config.toml
num_attention_heads = 5
vocab_size = 8192
hidden_act = "geglu"
tie_word_embeddings = true
MLP neurons of a small language model. Each row is named by its layer, matrix (gate and up: input weights) and neuron, and shows model dimensions 384-511. Each number is 128 + 24 x the weight over its row's rms, rounded and kept within 0 to 255. A neuron's up and down rows have the sign that makes its largest values positive.
After each neuron's rows, "fires in" lists the words (lower case) most often at its 100 highest values on Wikipedia text that the model never trained on; "fires after" lists the tokens most often just before its 100 highest values on Wikipedia text that the model never trained on. A number after a token or word is its count.

L2.gate212 [ 92 112 112 118 143 151 153 122  98 133 154 124 101 177 147 105 110 118 150 141 123 129 120 181  98 158 111 111 126 166 107 121 160 138 130 188 121 157 127 132 119 148  99 121 174 121 130 123 134  87 149 142 152 154 135 134 110 140 127  95 119  99  67 122 106 166 141 109 159 177 118  86 164 134  96 110 118 126 145 114  87 114 113 106 128 133 144 119 156  94 128 135  98 120 137 114 112  85 111 146 110 162  99 133  83 161 121 129 125 171 120 128 109 105 109 188 153  98 166 131 124 123 112 162 108 130 129  82]
L2.up212 [ 83 123 129 132 148 105 134 119 144 132 130 161  79 154 119 144 139 142  99  88 155  96 138  66 133 157 102 156  87 120 111 123 122 134 154 141 121 161 127 134 113 117  71 145 133 105 139 113 137 114 132 127 125 125 107 118  92 109 141 119 164 140 114 155 162 149 149 132 104 121  78 155 120 140 128 159 141 113  77 181  65  99 115 140 111 135 173 181 142 129 113 115 139 135 146 148 119 141 104 129 111 166 161 127 115 104 156 151 158 133  99 101  99 103 171 115 133 145 129  87  96 136  96 166 109 153 119 123]
fires in: "in" 52, "during" 14, "following" 5, "to" 5
fires after: "." 60, "\n\n" 22, "\n" 4

L2.gate1044 [132 101 117 155 121 103 102 139 121 116 161 126 122 172 197 134 137 104 122 134 136 134 118 151 118 110 159 160 108 171 166 140 141 123 106  94 111 139 105 117 132 132  74  97 135 164 189 148 153  99 126 121 112 154 107 102 106 159 120 153 130 140 119 130 124 133 121 107 150 132 134 116 135  98 159 128 117 114 135 139  85 159 107 142 135 123 124 140 101 133 179 154 141 105 116 139 143 128 121 117 126 157 111 106 118 127 146 112 112 157 105 117 125 148 142 148 115 132 140 155 111 137 110 138  83 161 146 100]
L2.up1044 [138  95 169 159  70 107 121 145 108 111 111 132 175 106 143 135 146 143 144 101 121 153 145 121  99  86 135 133 140 108 103 133 120 158  76 113 115 140 100  78 124 114  72 147 116 111  97 154 137 114 140 111 119 147 161 127  90 108 145 149 132  93 115 119 136 166  96  97 126 141 123  98 115 120 100 128 123 109 135  77 153 149 146 161 162 146 145 146 117 118 132 152 123 137 164 141 129 137 157 157 120 107  73 167 132 111 130 145 141 163 116 156 140 142 163 161 150 156 151 165 130 114 120 154 139 101 145 127]
fires in: "0" 25, "9" 23, "m" 8, "mm" 7, "3" 5, "8" 5
fires after: "." 73, "5" 6, " ." 4

L2.gate114 [133 118 139 148 173 113  87 114 145 123 133 144 136 151 111  74  82 147 113 141 125 152 125 141  86 137 139 101 157 105 163  84 143 110 139 153 142 106  98 115 134 172 111 160 124 139 135 166 167 160 111 133 149 142 101 162 152 107  97 101 107 184 121 111 172 149 103 155 143 148 140 115 112 163 101 159 161 179 134 153 124 149 151 110 130 140 126 154 135 136 107 186 156 132 163 132  95 108 109 135 168 135 145 133 134 140 113 129  90 100 111 108  99 123 122 115 147 154 149 152 106 120 106 160 109 132 140  85]
L2.up114 [118 138 146 128 176 109 141 101 128  70 148 127 113 111 103  92 169 114 146 133  89 154 134  95  96 148 155 127 141  80 135  98 100 129 115 177 138  89  92 125 139 156 137 146  92 107 109 156 154 115 116 114 135 116 114 139 138 109 131 107  61  98 115 152 152 167 150 127 165 168 103 135 157 101 164 160  87 143 122 112  98 164 132  83 147  96 148 166 132 155 131 154 149 127 140  98 118  99 129 145 151 124 146 149  89  81 111 134 103 138  99  99 156 151  89  94 124 160 183 104 130 105 128 172 131 142 141 120]
fires in: "and" 78, "while" 19
fires after: "," 39, ")" 18, ";" 8

L2.gate1183 [132 104 154 148 122 125 121  99 134 105  79 123 145 138 165 125 126 185 167 103 123 141 187 138 126 108 172 126 109 160 130 153  94 152 113 121 144 127 165 120 157 137 144 121 140 135 135 109  98 125 131 122 120 128 129 132 133 134 160 111 102 133 191 124 132 122 159 126 108 177 123 145  96 136 141  74 139 151 118 148 124 111 132 130 109 147 105 123 129 106 148 162 110 120 106 110 156 125 118 178  81 117 115 158 103 117  82 135 216 150 118  96 116  87 149 144 120 131 144 116 133 123 121 121 126 138  94 138]
L2.up1183 [193 103 106 103  67 128 148 118 152 163  77  80  68 124 162  80 109 162 160 131 133 124  94 143 120 138 144 135  97 112 132  99 115 138  98 126 125  95 119 125 125 118 121 138 150 109 171 157 174 100 121 177 157  97 146 118 135  98 114 125 152 112 111 124 160 115 120 173 146 159 127 149 118 121 181 164 107 168 140 123 111 121 131 135 118 110 135 166 121 119 124 103 166  95 111 154 155 102 137 136 159 129 103 142 126 123 114 129 157 121 141 134 123 164 125 145 138 174 151  77 146 159 194 115 165 113 169 116]
fires in: "station" 19, "album" 9, "club" 9, "song" 8, "festival" 5, "series" 5
fires after: " the" 63, " The" 23, "The" 8

L2.gate719 [134  90 102 122 143 118 170  76 172 119  84 118 151 132 122  70 176 106  73 153 145 172 106  92  67  79 156 119 117 146 128 107 120 140 143 157 118 119 161 142  98 145 119 112 152 117 125 108 112  93 130 165 162 149 129 144 146 104 121 152 156 130  96 101 126 132 175 167 131 116 152  85 115 124  99 149 110 113 151 134  78 161 122  74  73 144 143  94 112 128  64 138  93 138  76 128 117 153 138 111 119 125 188 137 134 107 126 146 129 140  89 145  98 105 139 115 129  52 182 109 121 133  89 131 142  97 107 113]
L2.up719 [ 96 141 116 123 133 135 203 107 109 111 124 156 154 172 131 101 129 121 163 134 125  88 109 121 115 108 117 101 140 144 146 116  92  95  69 169 126  88 155 159 133 143  98 110 100 147 130 132 127 117 121 144 170 136 145 127  86 153 135 135 136 160 149  80 104 121 131 140 117  77 143 144 130 121 156 149 121 118 183 201  82  89 104 147 117 113 170 123 105 149 133 104 107  88 154 129 161 136 137 123 173 132  98 148 115 126 108 149  93 192 154 130 108 104 119 116 169 119 159 115 146 127 142 118 158 149 168 152]
fires in: "as" 34, "while" 15, "after" 13, "if" 8, "although" 7, "once" 6
fires after: "." 43, "\n\n" 11, " and" 9, "\n" 7, " that" 4, "," 4

L2.gate645 [147 105 145 138 140 138 191 147  98 137 118 129 166 131 122 136 148 116 180 105 136 179 139  98 126 139 121 123 133 138 134 137 108  88  76 166 114 129 106 132 127 137  69  98 122  91 163 136 103 162 134 112 142 124 130  70 144 142 103 103 156 127  90 121 109 119 144 109 100 113  74 117 140  94 158 172 110 119 130 160 109 137 165  98  84 140  96 116 118 143 161 154 140 119 171  86 140 107 135 110 127  85 108 113 116 142 114 127 139  99 159 113 110 184 113 130 142 124 118 100 190 134 162 146 124 154 135 124]
L2.up645 [121 120 118 165 151 112 164 153 123 106 108  87 119 108 124 131 135 110 128 114 113 139  98  63 142  92 132 158 123 117 139 173 117 138 112 140 162 108 106 160 140 106 152 139 135 185 117 136 131 103 143 106 112 158 147 156 134 132 109 140 121 125  80 133 108 154 128 121 136 141  92 116 144  92 139 119 124 177 108 151 130 117 103 134 162  99 136 154  92 113 101 125 110 155 104 146 124 105 107 128 167 148 160 115 127  78 138 155 108 109 129  98 115 106 141  85  85 138 103 154  87 154  78 120 115 129 122 119]
fires in: "9" 18, "7" 11, "april" 11, "8" 7, "4" 7
fires after: "." 56

L2.gate1120 [ 89 148 135 102 132  68 123 103 121 106 139 119 150 125 119 124 132 140 188 129  88 146 102 152 105 127  85 147 144 134 139  65 118 117 147  99 144 131 125 147 184  86 145 132  93 122 135  97 130 125 157 116 116 114 125 131 158 161  87 116 138 123 205 112 115 145 162  95 119 112 125 138 154 115 122 155 114 138 144 140 132 131 125 111 146 125 112 109  92  98 116 106 128  95 167 142 130 116 145 184 110 117 122 129 141 147 166 132 149  97 142  81 139  87  98 167 110 136 105 127  95  99 170 119 148 120 120 131]
L2.up1120 [123 124 170 115 154  76 149 137 101 132 118  88 108 147 116 130 103 136 134 147  95 108 151 127 158 110 147 108 149 138  97 136 131 137 155 114 127 110  79 136 148 126 115 143 128 148 155 103 123 115 155 102 164 178  83  85 130 119 141 103 107 107 131 152 104 112 149 164 162 150 137 124 114 110 146 128 134 113 117 146  97 155 156 130 141 173 114 162 117  89 135 105  92 111  83  91  79 136 175  98 107 169 138 118 175 145 117 119 111 121 101 108 144 125 131 160 120 143 114 123 130 127 179 134 140 117 110  81]
fires in: "2" 19, "china" 11, "0" 11, "6" 6, "5" 6, "ireland" 5
fires after: "." 60, " |" 6, " Northern" 5, "o" 4

L2.gate586 [157  71 146 144 134 101 130 162 118 104 153 140 124 163 110  78 108  98 177 107 131  88 124 117 147 147 160 123 141  82 155 129 133 108 101 118 130 111 102 118 137 115 123 136 128  76 156 120 130 115 148 161 164  98 150 161 138  99  49 124 133  96 103 129 143 101 123 152 124 103  93  93 138 127 158 137 149 151 123  90 115 135 131  86  95  88 127 141 161 113 100  85 124 127 104 100 127 167 144 117 110  79 129 140 154 133 116  95 116 139 151 117  88 111 109 147 140 124 162 117  92  90 134 143 163 140 172 139]
L2.up586 [182  96 144 153 149 117 122 158 141 132 176 129 136 141 135 118 101 107 161 137 128 119 153  85 110  95 161 147  97 122 178 146 118 174 111 138 146 130 115 112 137 129 133 148 133 113 143 117  93 104  85 177 134 178 110 132 139 111  56 128 142 127 125 120 105 112 140 167  95 117 116 137 118 132 189 137 156  96 154 162 122 121 157  51  75 120 145 119 167 101  95 131 153 135 155 118 147 168 127 156  81 127 115 184 103 131 159 145 152 141 126 128 131 145 155 134 151 140 154 151 124 135 136 130 141 127 119 141]
fires in: "station" 31, "album" 23, "aircraft" 7, "series" 7, "language" 4
fires after: " the" 37, " The" 13, "The" 6

L2.gate991 [ 80 117 133 156 174 122 129 110 174 108 173 111 137 145 156 129 157 146 167 136 122 111 124 117 133 159 138 136  93 126  94 130 123 136 152 147 132 104  90 115 148 133  99 164 136 102 125 152 129 128 162 139 132 127 119 111 128  93 146 137 130 188 136 130 123 135 151 112 171 102 143 130 109 150 116  87 148 129 146 111 121 132  96 159 152 151 133 125 139 126 133 117 174 119 130 138 131  87 127 148 117 142 123 123 156 128 104 142  93 120 167 151  60 142 120 150 115 130 157 143 116 148  84 144 150  82 153 196]
L2.up991 [149 111  95 141 147  96 117 168 134  98 140 121 145 112 159 152 130 168 136 147 107 125 148 114 143 122 136 104 104 120 167 128 120  87 100 134 142 149 139 143  81 120  79 164 105 139 118 133 116 112 125 124 141 137 142 136 155 120 120 122 111 124 125 105 112 138 163 137 122 123 129 109 105 157  76 126 128 122 101  65 173 181 114 144 115 160 185  88 166 161 119 104  99 127 106 147 105 154 147  86  88 107 120  78 154 126 143 160 134 140 102 102  93 111 144 172 146 138 174 119 123 137 142 121 117 152 118 139]
fires in: "on" 73, "at" 6, "once" 4, "upon" 4
fires after: "." 32, "\n\n" 20, "," 9, "\n" 7

L2.gate1169 [131 151 100 141 139 103 163 106 160 163 109 105 112 119 119 113 125 109 128 156 127 137 146 105  93 152 161 140 152 128 157  89 118 116 133 142 129 139  97 147 136 126 106 150 128 128 145 131 143 130 114 114 143 176  93 144 112 163 127 143 132 144 130 124 120 140 151 111 144 128  92 104 140 166 136 183 125 162 142 158 119 125 154 117 120 139 131  94 167 135 134  93 107 185 103 155  80 152 133  89 111 150 118 130 147 145  91 111 142 143 132 106 148 108 141 121 107 126 115 118 166  98 137 126 111 137 128  75]
L2.up1169 [137 123 165 136 116 155 147 168 129 106 139 102 124  91 114 136 166 126  80 104 104  99 157 141 113 130 111 120 105 159 156 197  88 104 139 127 116 120 148 104 125 153 121 149 103 113 102 100 128 128 126  92 173 115 105 195 104 118 122 133 191 161 143 127 126 111 121 173  92  98 106 114 121 138  91 133 107 153 141 110 141 119 154 127 105 141 123 144  73 160 134 100 136 144 148 100 124 127 158 149 170 123 171  79  99 105  89 142 164 124 159 153 121 115 137 147 110 102 164 142  65 135 118 132 137 111 117 129]
fires in: "6" 24, "7" 22, "8" 18, "1" 11, "9" 7, "4" 5
fires after: "." 89

L2.gate495 [130  88 127 104 164 153 123 121 134 118 119 154 147 109 169 163  92 159 141  98 111 156 156 164 152 154 149  90 103 125 140 116 152 125  89 117 113 141 135 151 102 105  97 124  88 156 156 157 139 124 152 119 106 164 114 152 121 146 146  86 127 145 152 127 120 157 130 159  91 149 163 125 123 118 127 125 185 116 114 134 128 151 143 141 110 104 170  96 131 186 137 104 127 157 120 116 147 153 153  92 120  93 144 116  98  98 110 128 123 135 100 125 133  95 121 139 132 154 133 117 148 118 118 154 122 123 119 109]
L2.up495 [112 132 174 101 119 110 108 173 135 104  80 161 164 145  94 123  91 137 108 107 164 108  97  69 151 112 182 143 172 114 117 104 125 141  98 118 168 179 102 143 122 121 131  88 126 127 105 101 161 165 118 155 120 114 125 150  87 150 142 178  99  67 162 142 116 163 106 117 154 171 113 130  90 106  86 104 156 138 180 148 114 144 156 143 156 127 139 136 132 119 132 104 126 131 130 113 110 102 122 147 180  91  99 127 117 154 109 140 144 120 124 147 132 149 104 116 173 102 137 133 115 105 159 111 119 103  86 163]
fires in: "1" 42, "0" 31, "2" 8
fires after: "–" 75, "-" 16